Part of a small language model's weights.
Size: 14 layers, width 192, 6 heads of 32, vocabulary 1024, 10.7M parameters.
MLP neurons of a small language model. Each row is named by its layer, matrix (gate and up: input weights; down: output weights) and neuron, and shows model dimensions 0-191. Each number is 500 + 40 x the weight over its row's rms, rounded and kept within 0 to 999. Numbers have three digits each. A neuron's up and down rows have the sign that makes its largest values positive.
After each neuron's rows, "fires in" lists the words (lower case) most often at its 100 highest values on Wikipedia text that the model never trained on.

L9.gate815:483406494473494544479520438414515471537535466548519522535520529502477467527477477536506542499498468552526585474505520453474528548508547505464531546564542501527579451483506571480490514522444531506509503579460519502556494491474501511523516422496532496534495593481519535591501524487501489534509517537446532526509527500419475537525462506500558492567511507520492500546551477504459479549550512543511410535548488416512495504506518461559464464550525406462514474437584435564470565521381497436464508487480563501477584522556437510460496518452479439516574442503475514472570515527501517533
L9.up815:528499467514555491440546574544538491429514526522505482462422417534429466548469542494462503513499453527442495503506517506481484542395566549510459471535532494538437446555477512482448548535569507524515534514460450494584510493503488503524487467500511497515437496390632504495489488500503527502494494515476452403496469506508503529536548520542566486535463461458528545447526443508449529511508531534454469535470547492543584513516453529505517534543475483467454455527453541523445513477472572435515547426521427516462589572505459429483517517457548538506439481499486468495501538485451526498
L9.down815:467503462450547483552495471478538519463489515479486452568476450519494578477403512430461576469498517467518493496491515467494372514478463557563494520379477517503531509469471467476429501440501500509569474449484521495457472462479470540450565434502472456501479536505471556457471503562518479473523523457421480485438462517537508511445550519470524460492472467441546548501430543525504517448494529523435558484485498486479469504547488485528602535531512408546567473501459514532464354477551475516501502476525482531534548470536531489537490470474489479443490541534531481557511482517437558514
fires in: "not", "can", "of", "could", "t", "to"

L6.gate410:535539510549536557493499535437516544529570445512529484509483465533513533555440515500543553450419475605519487496473475512492503488488462473466470552458538559460501549519550505525452504428419497484464536519514457437456482407557483543534507572498421512510506546464581499454522517554469471515503453478525481379528536528555457473521503484483500553470473580567464501433483486450545511486495455515502464526446552476537519538496540510553515462553479471475599496493572513526477521459459494535479539483517467468552582490474459509540436443480468494507569531591544462459502503510489502555
L6.up410:507482498532483528495433470475451491489543494518509497478428545456522574510497436459509472431466496517477500466507564526383492441492422462515511518505492546495534525479531524484539534491471533495583500478491487506508505470518535516405558568441528550491462514552505534488455483500517524449505493449527527484547480494509408480475414525540491510551459551511506549468514514466582521568449521474518442556370474538515470473498524523495470527494487519479487478580442533448490458546523490505516400530512518487549539447482528497527520451408465577472469452592520463447441446575462545471
L6.down410:465494563440586500447549481518472492502538472549494554460453496560508611454451464522484515500518438534463460483520485494495518498536483538495558502493557483452569446596617488507472484462546502520473410387503490568563422478475560505529512503497540481552536487597484540454467508528508523504520592468488486541544529501516478496521425517524494499517518498500528476499548505560529532521501488421486565485502535469526500485512494445470480523526520521552514504506520447487512418453458498506421504495538446555540473573544462535542488527521508511469552468533507404481419509504429534483
fires in: "his", "her", "this", "its", "their"

L10.gate943:567520507477500527458578463482500500585443416588551490579492421469496465527530544501539509468545459531487475498565534465488516510470520479571542475471518475519499423590525502568495409451480493535485448537517537452507525608482470506478524527506440506515500497529512568573493484517487478514552507472511555480477581483515447533523491483479529610465485510504573522497522541493475568490472469522482408427470504480537504530469515477581534448473558447472467490504505491495572467520511511428548464509517487469492427519587491499561521480476462487474519504526558437467511489428554515451
L10.up943:462545495547538496461437418505489512548418453468554495549459490531481481481474471474538468437508551482561511464558519497398525485497537491502584526491463471531541504483506496485503497446517496499474480493538466522568565499499446521463451535530449544529504555506470483492504531466432535457438396515511463489495526421551494548486483480501524468466452613513490481554556515497467436460523459541478443468496539497502491517503455575466487524536529551563509447509491524607475518494514491452504450507518615517537487467496449512587439446531466516497534559571501475412477410493477475519
L10.down943:512528442469564463525495558528419441499468535515498491511467504501482589527560508479487519557527559559523458488564487496510484517468477529476475498350494522500487499509519569494469516536502504450515514396518486458422413498491555487516475480508476531523469506534515496455519508588476490511529536535485542515454526514528578514505506493508503517503496498533500515477466519480535561589490496468397509625451464502500455509483475496553504506505484490534451488477556483465549362546490487477459529492480444528469479490555543528514466473452482506420484485455465426546634478459467495485
fires in: "with", "by", "from", "to", "of", "and"

L4.gate975:542509524477496534557498485504509576515506512495523573499463494495516493508492457462491448486498482528487486447521506461429480502516413480482504495463508572450528519477559489562550401523426511499484495548493452517534428490533521508512522545504506422528499544427481522510493530457413479536464574538491432504515508539487533519505513520450462551433535575543502543538484481400469495510412436448503410499537556474469566559505561465543538583410537487547504507452552523524516495446557501532490542499486478445547484453507493457536446469463477521611544485493563462491567526446544494515
L4.up975:482528498488501481492559555515547447507478487501528468444522492569506603563509509489450509562472467466529516494533471543462524448493464563621530565512574453429532476428449515473513443550535493555472445501445443536484401509501434521510511513500498456529510488546497506508493461490436522428453518452566461445456560533535499448521451451435547512505504449560531518534518472472512554546479492493473473468550558575438507569516447486593521518451546508465498501452574509494468485440515481561464495473468467530551461480496439527451463430478514533510508526519507513488529514531477454576
L4.down975:557524551514448553439536489541460487479485583532479528532505526480536542486481514495526559488541494473485566476498452484436517541498553514493553523502470559497502575549505478516470544486540495486463546319476475510573507478479499517485464461564484438565450452473527542508468525489509507479533488547516500485471476515496492530543522495528486512490549498466503527443468470517447451515506453610500549482515436489461509432581495470464497521567543522516515478553498433491513412599464493583512526530524564456479567515440489458532484551465531562520499507551532424527565513481427533461
fires in: "of", "through", "president", "its", "s"

L9.gate805:451515516569485498533458523492562497585455465505484454486507464501487468408428548492500514539418498567421497520515517476491473544511511522522483449550515537486515508453361485514464476502486506493435499529504497475446476521532560530476513495511414533468511557469532466417504495499455459516511429475541532467511452478524476499496510493446526562489467431539495514519453448501523484441512432499430485499495506498483541572466509396478560508539497603420554560467453470534499513502518492397495538476539505458512560500482440493570437499493479440557527558550497520452511549582511509498
L9.up805:542564497432596548490503442456441478496499432520485478470485548501467467529435544460499525510532500499522493483527559482515551580509565466481548490437521491489521507484467544524462569471487536524472478444482461540443500521497466471507484458489450485560491506492462488508455546501434510496454506502555475472479550501422413516591470491490526496545504546651535516493520478479541532578518434426480474571458494428528526486476471478556510533522536460513498490557473573512466411528411534515466456510484483458534490495561477537498441439505557497543575529505503423473502461461547524539
L9.down805:509493479498542492502516556586520545469503477440485528523497596507495457434432549515478526505525530472445466559525550431517539523552550552494497466482519520466457432480422502460435478464504503488511490496483407541504507488437502541501529444524475607437482480479562514457471514568476421581480522533551486498544471498493494543532507485526500550478460498561484457506548495509538458472454459525543519466495507545491494572475522457628513504511513571508491620503478526473507459553411479488479497507492490473485515421489441458516427523468484493502498529526526459449567539559548410522
fires in: "the", "a", "of", "is", "in"

L5.gate926:570572520439508481481524491514480547517481484444514452498560480523514471584510539541523516495560446507504511499507408527484485501509510534499464530458546539477475537478471488491523479519433522576455518497491518607458551489471472535535537579585475523542441549476562458473521456596455549476532490480520571472456506514586516564494511480437565507467498462545549506498502440486563528542538523471501468457492446454545505567498427512546570535516550441586469572466485540430505499502487563495448502467497489525476468545470478574543423540493514440487471505521518534512447510480474551426
L5.up926:470482541483528457534497521442452585514529448483500553511484526508454514510493512547503505493565552513507471506512473514523547468458564428486536493512499492475482514472507500470493447489469441539586541499546561479533512521463544415543606512509488542507551535455513470532556472432462462416456442533443524514491529467494568513466541425513492524492550474490425529467563525474475540501484524595516444525458439517476495477494624460511576477499463466540514454548477490509487532474514492546457492439465456470439482404541524540521538436539433471467575573509485565482484497486488546432
L5.down926:529445529485465519491484496560511467525498582472493539425534488454519551489458433453503545497505457527536557505502480439511507550522414482440504525421497491502510481517611480470481527534516572491526497486546515529572487523472494546490522535478465461521469512559554489521479533497503527471459458510520548518527478455477500623565578552486546437407507485484469486446542469444492524480528606530492506502464448523518593468534489485524478497527496575581456540513450512548529414533470466471503523451573442468516516489524488514486507471500512621501413499453527512556541510450503456493
fires in: "after", "following", "to", "upon", "as"

L5.gate788:483440496421463527523506507554510491508503489491510504516614447470449490503498569516438555541492541501465423507481516504478493492476494555475544473487527393554505518548464464498441415554477523448527480519510420482469436509505441519533552530495501513472468549565538517539374477484429480472566474481487456505517455515421436552554478454426476477472539511482509563535476476487475475502505521558470459557485466434488543583476563478524477522488541487498548424448537533509487515439512568471561479523490501472518533527411519546456535532457455518539510475521541488550486453451551552486
L5.up788:541498494499511478536468472475474553499463382492423511447477557500523486524551400454528447498495491480512485488532487485459472480483504479524526470505503520422465481554501430476582518450523480455544495476451518514522469517503528500497512467507541468522520498428538455532475520491442468531498512510489469514539558539484491547449433433519521528545612483465423549585443556542494524474495495547445506453534563529525513536555572508506443535452402474550456543439498532520519526570463529455453447457507536459463510524515459503569514419436444430474421457491497512489513451563527516457
L5.down788:526568522436475496505515458554479516538505525471518467461544472544437486554514546526492533439492513570547458461427490534546412499500534498500433470538509485500443510501544479498471483497477516476461492557508420471550535552446481503476476525495499534524498466541464470593570542501461506513538428533505488432476453433507514603467463433500522488472518414516601527472559534516487565515538542490466472511537340483513474488414533468553525495517509480562513437544508479523473478428482463542537481467479506467524451479567492541510480579544485545496454481525521504516508508441488437464
fires in: "following", "under", "were", "st", "with", "sir"

L6.gate231:502434573462488534479499486527528513538498506535546463474460484468477427464503446440506480516474446467522612510530539487566475564528433556516500506553508527441568472460497468479544616540444522556568484547502473457422450465555502525464514462493499464487489481492515479448480441510527434470528493537550511420507469499548469489510484507496472546548482550585555490431541456477498517553468453465516486487492538454487518546510535453558474544577512491447522515560510547475504531429549451449465507427466521519574506521490512508512497393428563504551519525521505434486510434543501509460
L6.up231:518461604516531433442550533456473612517577495561545550487460513400496459542495496495452506485519543536462509497524521529534443416510472490506523508455494373422561562456506462529527519448555520545503535499516521547467467502495449515464484526524574529548502501487520498522447468539522513521568521514453516573502546588523562518488593563531508500521475529436459478525466505511477531542447465530469495509435559521525468482490551591486538504457536453563447434537548512520496443521504545456459488526486459530526519462447517511528530484503490458445500473543487457463501484444534488529
L6.down231:490527444506539531532507492502508516543461524496518564466492475461448575516516461497540478425527467512493478505515418542486541484515532493484523532508507467492498420516531478513477476427521470520525575331539519430572461498532518493465585494458554408518467452504550541501446467512500522460477512449480466555527488503452490541490483439501500495458515506499528494461488451566476512539478499489495546531531414515575453462555490533518485549518542448548465447451475526488497422548532487529491415555457442493513556581477506498505532532459484534524476464485489398404469451527446532448
fires in: "s", "his", "her", "no", "the"

L10.gate262:500528451463491512492472497453587515521480455529507550500503478518499462562556479454514521489436480437514497536555496467475432562394559502454461514447476476529517468493517508501546488489435520550452486527466470504570435483470499478481511498478581579546442562511489490503565569455445529423494527525477445431566522540468453514503506485608501474534541454513486471446563549563493557561524440512470389465533486493508507522468551537581521515431518431455465515480540468518423493467543509466485560512480490496493578450523488481593455487472526503480530475527528497511507549460469536500
L10.up262:559464571481471473538453520539504523489460462497522516468438505519470555543510478521494426531453460495443536468513501479443501448511593571484513464513493526532444507457497505519546561462555539509509480515501504552518455531469423481447441483492481509578538479459532493466516438513510599476518494500584552490569449462489533477506435577532492485506451527427489499506480470492575527571463469491475482509460488521589513473489493514502539526486558516640511489564511489523421481593507470545457479463480432506536536450514525492542428481498517563486483530518488428573542536548486415508
L10.down262:461592498569458520468512491514454598444541481439460517547549496457497478468508473466477520566499553538475493533528565542502526477486443460541532479393566477513462448539475544477479519494488513478487532505496495540486483474501558512464514404505484450479509480435505480464508502473519526534540518526473537503476552489483524479534429519492513510584475457511581546490477459524487510511474479466560522505509453452499493548568482471527421501456485535456555502533544529472540348445483471471495488432512516465495447523544518470514508549539498505690490539512555457481497506487445489473
fires in: "of", "under", "not", "are"

L11.gate821:552507447497524503548502537396545485466521476511510528494510397471527491480461493664466458503451485524513489564540539440461449451539518530466499520506504455498430447508480460569514491568513514538496527534473531522528522485494517508513523572508460529534483466425519461549493521511445532463435469408430534453512452492458569464499442571456447449460532446530543511484554542503531411582493491460510502448542496502460455499497470512525488522525492520497486450463465462545554501494508508480466532516494578522471501521527455552483393570563518506511531552447554538488488531521535503449
L11.up821:472497512447532564493448514452550427521525496510483488554514458461506537521487539476589533526488467491513513477540490473502546555476538476584524446468496510458515490512444566514492453493494472530535490472535528508559398550485473456555499556502558495556432596494465476515510449462516531436565509525480487443485548510559553573499468518454508486506498474532558462471530544491494468558449463532482487469481441517488453464494449489501445568368476424504530511525461508560455498523546486560452410485523567458490513507540447571396467469478516504505466472435468513449471471552436507495
L11.down821:452518540527489466478455577531487500417482482496451486599505496515456535505507496527475472520577458474559540471525524560414458555503480478504541532462483503497497516504568504501475481446525493497536494418451544531463589460538559425490443458490463486519510554389564502454466505432570490490551468467513504508452458474549538474494504491508422473500554491489507527494524473448515544523447552512502485528521520534464511504473472555515538452486473529493485426474540445529539380505486489475549524472433501580429492493517527422460459539580451580482535549525535493534515518563538466447
fires in: "was", "were", "seems"

L10.gate317:532521521474545425528504513471479483501538472551492415529510477498518572516472565432514448514459509555459584498477535523485478479567492540531501533466569466550444506490512543474442530521425552511453476535487529467515504574536499541471489581516479486543502496449585440395561472577491487479544502439492546496507463533514483523530499556543456520488558518592508452498513414496558448497414472456477429569447494503468527496547451527561468526541584551485508425537497501480525488534536522458483523436521505464503577529504513471453423531439489455538527522482498476499484455543531487459
L10.up317:477517537501564521503467489524482551510467459553507550516476415528524474477529525531486489511460532596513533476529477543499499579414473488475495533466585483532532535457491482582422469451472535501474492447433460462457508508468415485534498490532548494520489465456403554456536546528554533492515492477548433455571491483458499512486423526515517431511551540552446525439546450508536465494527462569501491473508468434507419463486480470498557524477448477600489534442538579522536457450502507480473488397516500472493504471529501487434469509558424539527479526428560470476554491518501518488
L10.down317:511544532445580483502518499573566478494489516518526504532500580447489540493545489598511563440525555497499457457514506477446439524438485492574502522502613502498507562488512471485535508485459488404490485467499540563440510527470459466535476468526572535463558474443446527486497543492498447503537479498568484432515521525472474457428540467486500508489514520475423484433531453523505550570524507516507478455500554528443535503524456421597505509490522443523524482496534569478501456480519574506371544497497490575499475489536464445522455459428533531504445477462492450493507509518468443463
fires in: "was", "been", "were"

L2.gate124:546466541462497504460586507451578507496509512417436527519449475534523445508544500574475571512395428503494519478483534431455506556480516542548492557527517516506517530562549472507497462500499524559516453507516515502421463510502467463418503521480490502494487530510442466561512490536457485534473452547522498450516469523450430557529474455501511507561543563509369564501494500518527463544525445449526401503464559479514544539575532538542420513486495534514496525535541427430502462463466509451487467544517500515546538539444552546552471472484489541489552519522492510461488533433525544450
L2.up124:499527498509522459437512570488515473487522515524515589553521510448549522431525522517473606460518472514480532501394519468433493546536531536505459525517515535518565442497488449453517482517514480574536493495403509534529468489492538520406504523497508526510533532481506460445514510523455458554490421511557429473534467511484468547488498586470489510486528506466507452485489447430501489526446469424507522518559437482461457469586565508528544550492450576450520545531543509566487510558493568563583494499480457486498507555499474494523594448536484533514519422421489495517566463456506484525
L2.down124:483515500517462452487500499501443493495459511481508498543476513533513537491535550453530541456471480417543534520482511540473550500470548538541520585555526522515532453460499459545469554559488551491484457452505488476470498497570449469493543461499481548497480550533500509439402547506533464527569563532490489489478584496524546477473461502489469577472505502479570406561598481494561513567538515441458559523555527500513473500499501518517525453486476465557493513520460457441525591591496525513471428495478473512496562515487583566579523421479460450585541500511436544496442552538454469531
fires in: "his", "her", "paris", "has", "heroes"

L9.gate82:515451470552487431492502530540493439527495407434513515494522541505460494440483528476454444561491481544517483447624485454500554513523522483500513521502495455564484513510482468491480494534357516528447519533454555511488500560497476514496566499469451504479449518562565422468470469504515402490473510506556455449452537557515478470479512444533479533557411437543516493502521480512497496503531462516484601440475506501496538532485493444575492515472542505533581465511540538517544472460551497516514555480471482487556488516523445485555471493455487372518562566553456508457511486499536518471
L9.up82:458417552487569523479538507553508524426496482547502494474511504497495460385509513601430478509491544538470458513546485492451468449488468505430506493499461593509489562503449425455487474479410561470497488562488552567525521502512550519430505535459482549498484509552494401465482510572472384555454458506468497521509506600418506499537558526492469470456515444515514493440480498501439493471528480478468529526508591496495550463453451403516511531559479488468514514436562500553526506469445505531498511467492477508514513468476536506511485535481443469547542467566500507471496476530512542480
L9.down82:502524439483472539430486514595437445416484445463470553471495495528528578429547515523386532506545573457535453549517520468461511482490488482444509510481451546480452473528509442526471529527455540478521501501484503582510541476511545468495479494494451545486480470534566468501469528507502497517457508569530469503561509506498556520550458516562513481504445472592465466514514560523495418465523449481551534434422462471477543473521503478550489550487510499498510509416489479445596514499550483530483468471403496530528514506449548593515496554428530464492526580515433453449481459513521508491
fires in: "of", "and", "on", "in", "for", "human"

L4.gate122:518446469472506528519562563524497482510421385499566520520496506496496468484523432477521530484420473508471478464500547459575536496440518492485481511484540486488532476476543510553398508475488454467530535519477431506541469485532409521509537502509456470503533618455474538441547527450446466492554459520498468492489543480461473530422416542548497501577493502483479506531550449490561583550482440550585488501407517517492446492534450444479444564463541459477464507498512486470553523470488480538464488432491431463552423421455468527487509488480466479520477467540489519476486561520488483485
L4.up122:574479533498461510410502497456534459488492479526474582466438567492514472508522484543565471543522461558623520481500459584485495569458496540535504487495434559533474531493525454512495524496491572536431498462480515495460474471490526497497514484513489450550521420467458434565487482457508491549495498515601576487554418532446464448516457502456504482475447624494586457489465481518523458574508492444467492546538471520525572483461465508513511522529494530469506460518489466493488472557460448468468484489462485555461463517496429515460590448567523527488477529480533507462530518560544544490
L4.down122:448474452541522480519551523480524485570476501521530514587512496511535480541504575499541457586499453502537556517480445530461532500436531480414496460522453540495517564540529507530493546485526438477479538639484515449509469439522505477511507526523498467460467458490455504527547460492483469561525502421540501455542467543464579469577525417523497442492453595496506446473497521525478527490518498565524528514552526459521478501467426465434453527494488571542531433506423457525506523583434444418512555425503488465517523491491473559466527459567517525503492495466500521454526546558502487483
fires in: "it", "this", "of", "that", "weiss"

L6.gate262:537520453517508483530451472545545483539540486449501520526540498557591484540425511469512458468486431481517551479516510505542492440541433554556441536526464503506460467503450533531545519494480512554546476526522542492524472468562459450532479417534525454461487540509515490497563420500442441495511401486452454503498594533557474494518513546511519496500547484566499516539456558458480530433455459449570531399490493455546450516478520524476502425534496462597487482488543490529500516542524544478437477505461534450503596515432566505473498418479478497479553499500579476538436494509537547491
L6.up262:432451499586473508570524526491519574510431474413469550462459509447491475544439530503512519467548493555469635537540425516556472483567479465540444489505461501484469457530474501587494477528473513515466562530500472552446499425527447565534509488542484507511512457419487454413493428542477477486481522504533564566531451497494443528431556536545455578460493511515465435534465524506505496493523531478512547533516412526501490506494508524409524547476471546439512550483506463524491531442460494529569495529522474460483503494519507510482523489484528556520486459533524444454538461497530553436
L6.down262:471500528554473471536495513516456504593484489502469504528615461468527452457430483530555510512500565493453550501463457491541506527536487512549480487511480475475515491569492499576503511451546462523474505488495483478515478487534524567521494479482533471512482417512501495502525497519439516529528463464513532488521510538482549502486452484469550528467429456507533399563456533557613486494502468554473422429485534593475544492541470592628525539459583465502493523541505562470559560483546446504526502478506469435448545531539493509521587485479415461463516516488472490524566467470561525468
fires in: "rochdale", "apps", "tracks", "master", "michigan", "michael"

L5.gate114:462534508446544496522437477532535487518513481561456438537520511465502414465430550430529539481576535499526454468503486517443459540591500465476534533422516472496526509523544403468475451449539464493502528507529569587490481496523580549478489489549513492528480526401451495487474522473459422442474433497528516512508518539517551548517451452468521495467543518529459534565525482443559518484484505465524456535467439503497568529530525542541513491484465455530494492576563493494529506454428478509525501541464534543478483515558475522497393542468428491519537539559533487509462437438592531485
L5.up114:544476473552499540523489526434468540540477512450556505514504502562506410473522434450553472484480477542528444563513444470513508514452533483496534519475526548509488510498550493490468513506415483522509588497517450481510448552446515512502545544510582544519516577453528467529468528494441544506514458529463503484498516465472518494509506508467570400530613546583506566384541538466512507461480419511509526497455573442440505463537533451467533526448504508504519482545513439579536521443482477471406530492507587471533478536524554521457522509447480507520537592499522526468467519475487545527
L5.down114:440490499527526508581493451486578512583560563452455458434536504453454503449448485508456488440579465525491487524491438446464515545528492449479463484486469485437502518497519491530439461474451471450529493506517555509579539511447540435500462515473586436529418475505469495496478524482510478512558521452491563497555485542482558549542489439508456505450491509533459501480499522405527549502558518424449476504493438561493512505497522550459484523444492429563506610521485543500516479500511492481505477550490518480452489582505529511510471521507556577518487419523508474461512377454525492464
fires in: "after", "several", "following", "two", "despite", "with"

L5.gate352:551532486450511507511498612551486550506496407522508483518517477503567473531486524459486520438517489435479505464545418526448493551521487417572505442499437470485560446454472477501511529399510509523557509525556541496510494508522547525497497487539492468525575547560521488504495462513405512483442513501550500536506519443421501473523469443461569536492491520466523497472482553457538511467508446468522483515414477491491484535472573544541524541478493456563521440460539482544491520499582523554522454592513498480493456406442503514502560581441558549522493508518549542447483517589484492527
L5.up352:492550545500453448442558525480460542514543485420603519470449458532463458529464495526514474468514495543499494486561494511447574468542457516489502475505528463500481484479461473528536458547512524528436462512488483498487497467504510547474504525516468431469533566452596510542599487553430484436486466472592452473458427514491565600488486487460502532452574550459450516495575456530523487424535456537423481450531552426551539544481537507543550449509503468452504442468554476530532479494541540510466537511552485585494488583508514502501458514518550507492465553509522546539540512517452481478
L5.down352:498539495471495459512477489479452501548524436475538552465461552511475506502518412544472470450527506537526466540503402540449519585514494505495506517431524474558539459507504443477497487502406529441469430512413514489473564478502508514495484466560468563520538468491495446526560488515533430565468515562586512508446506455499603512367518544453524476483536494483525488467488491537466505525480457479416492501468474481507562445496544451506518485467518477520417525536555481510522493485475477511498550484472513442524431501508491547521410420505535463529427512533440452487454494424425472512
fires in: "including", "as", "los", "like", "data"

L5.gate362:527525521410528469564538485532519501551448485500552544517538544494523510502424522486491506478512537497529463523455606461396473482556488455519496413510509481483543494548571471475541504532508430488418543492569497528479501558527497485476557563543543473468532491578500470545527489487492497504554442577528510503485493479472493444547483461524510465504449521557485588507470462493490498560457481433542514510461532529497479552571506496517555542477446404564482531533534502474458517447471556494469535490594507555611513455533458495492503470473523555547499509521589471471492531533588542496
L5.up362:537496518456523544540489520484531485502523425462511519513502603633475448535496419470567435489509502514483476446567502493481524534438496506572519425490464515470540478559488519527438532475461499486491558501514536445461505537548539538535485457477543546468468490454505510590506459493453451560520552523472541564528522452497641514501484469455537500533449461568515503451519444501484571493565455463466483510514454473521542443478512467538505479511491530465535513457423483499539505464542476525434487531575503513505518475468466480522416521473546397511459494509515455492515466536521556418
L5.down362:505451547454560472575473560465575444487473536505520560581495553486449524485513515513520480478504472555492511480501509492430525516531553539504529516454534486482523461503508512454477529508523553512546500432518476539450504541478493526554530510527473555590496540494520454572444505413575492440460430499464463532514544523500538494494526498486529616487509443476495468466481551439483479511500499423468514480476573454537427492510538492469565549451497402488487535547492517467399432512439582463517503515488555463494525513536460581549487493463500566428458505558496440487447496561501542499
fires in: "of", "several", "two", "five", "four"

L5.gate690:525442454469462466507483508461529445520522493515478500569508425462462512477470430501519523489434442546549463514539508502454443493518456508511498504533526486523512532478489506490450512518457509569539455537508463466551428582534457513478545566540473515488544568497515457513513523496518474555499458472447496472451482478494509529495458517472595522485462561535494518535506467509534510504517383399465555497399501391512419494509520523560530460514445512485478540555528478442533537457486506531433546514457484537485471529450514535562444579450518480577555527495562531471425487414533553452
L5.up690:538523520483513482487564526523544475474490516484567456532487465514555599413428475468548561505473549496495492491535518438494512529490505520472476532532585475473545483466557511546478495545424558485491461467569558474562446495531528481421416490597535516514582460502599475543550460492491511448508487521531453467458473505520512459481461451346532517515452526492481494481511517550491516505529460444481559495528436489455444471551509481490518532530503534488485544543422503503503590461470461503395503502525571476499509531542556462529460531482480561527523488480532521514502509444474464496
L5.down690:525510472489571500457509457475541534439422542511510447459512484551468577481469477547450517540526476490468563528500538457449456533531479530514560503515580463512503472476483449516507527544487543485487392319513561500530514516490542563503496505526532535535550463574563529513459500471515525540496530485488426452532552515507482462509510476436503479480457575482539430478517530514469524460493510442489489413478454541503444423563488552523467473479442464509573502562489524513556470448515484510432518516530514517555481527466505463495482491492479498568460459518530476465458549431431432498
fires in: "a", "his", "her"

L5.gate187:513535520532496445492527511529444538502489514482582506503534540447484538446372456462553484473531516536496487462476545474418468431520500522571539469502497472501468551474492503482513546469498479519507454457492506520422481572485484519449424561467500459534461514424535495474479480531502498543506471528488486463482527508571497456598450519483450582493470493647454499400467454489519468492428518440524486532468566514471495552524494480547505508423556492470480537482489499481548520458552431517538539472490452568540534473534532469578474498479460524531436502545481499498481481481563588464
L5.up187:481524443533482511515501522523462487538525490452537497545514551571514496518518520553582521523509456466570569524484515485524546470427536497526565507454514493540474477520490511556483471514625496543499511493535480533511470534516479511470459442483515471445488556522553476541570409499501562544501512455459505511484524534486537459501424558523505444502378538562469454459467480430493471571431483501487501535586530454516423484536503515517510605490512518452537522571526498471529499577455469513542480532530498562546531570539494439501501471431450504503529575574462499476426518494477562520
L5.down187:504467499483528438550535539503495482487493491577507541412435454529496543418506547557462491482513459435476478529458518499460526502506523504503459497543456488503543560460526516534478513448427514392535528410489483489527401457502469527480490551543466531492549511431523474509471548449489467442500521543494517516478486424495415521533483523502443499451505456466511537497489488504429445473521549529532544507491467498490485414505456382509495541524557523587509476483479499572554372522536527574459550498486461517509544496482540549490456469606481489465436508497476468530550461480524516513
fires in: "new", "of", "its", "their", "secondary", "try"

L4.gate982:420516521563554558470522536516478490504497459472527507486470535533495486522491435446507525437459529494512542538490499503506521455528521466573502498501514484504556525574515448522467483460446440485426400524492475464456462488560503574488445499513460445369479498492465468524439445472569468499562500514515436483501441415487508505484459448390478496538443528474496503542482401479445434480524462526541536529481504470445551549450486419506507467600587524450499472500519503443484480519443499515559456483536463512484453480474507540483502502424435474489514515563521550461493535533480495489
L4.up982:447399449489550439429482480453504439531417492543417523496494454465551485446459472495545504531494512473515537507486510493571489492405488523489505468478446490490430506498444517479504513421462576441575477500465480560403509543508467485438526452512491547546466407445502528583507500613512489532539514535530517464507534458547457439489520521488447561534461539513516529527468484516539545504499495474503466454476530527526531475510479548463444525476505563463487495529474416497515562561471538401494524460448525490529468500477527550490565536475510461549491526525520507537440487494506469415
L4.down982:425454525409500492504518472483507450530543441484514481524554457499463517473547510528503455516506494530524529490535494535524529475439439497491441460427505456531490426477547495549537511478527533555425573579474433507510435462405474544487494546489477529557456566476470476489426474494528417446528486505520516503432542470526490475495426494535486515452425524452529510471474552557422536453433505502539496434524478557514530563475495468437435518479444454510485564506572424478500464508525530443489537512575481472518479477446449434426509455493516460543469479556472438524545510474524532502
fires in: "it", "that", "federal", "composer", "nothing", "st"

L10.gate990:506546537506523439503453491528519492517462522590442527526447511478409525457581585418503464474539462524548557512480454572459491456428501430488511494500523494528492444501515522510481545449489485476509419535532584541516579511472480524534435432527503459555578460500484470518487520527482410500477531485510542497476487534415496479536487503439649477520491512463587493513509523495438483479531406550468498490476528503483540475472420511531554529509553514511549476487499491477528493463463522525454444480513497513483489493556487604505540501501417454538512520535452450500474538504555505492
L10.up990:482513481456474505511566448488469512516536417406558540486526501545487504514530532536538435511428541574529466461498515548457543469553471522457484426459587504542526508448557480448563471466512442462502516496513446461550523546458522489455497450500479453504504456494500494522506429508484477480452495507452523532516504477501507489576494514478470458550539520493500533494516508582550419501531482481457491498491467570515560487492474416519443477534491582546504447463537513516546508474479508448555539417456468474490424480525433493567491519624537454558431492593484475558471456563505495459
L10.down990:393561487521558482466440515515534497508508560473515523506466544495544530516506482469456480545555535485521462508556515443523522533512550496550521490370520496541424448471436510542450504518536437487533524408545432522427510471470508463530461508490529496524465503521458492528517542495554490502426502451504564503408522532545575532518539433490541581556502502550525459485493505495530569490430485425496440483487461426490442486526533508512495492549521542451490446507443547467462455557524483486488535461544485477536516472485502522450474494458419419495444493482516457472487527521604521567
fires in: "to", "that", "of", "by"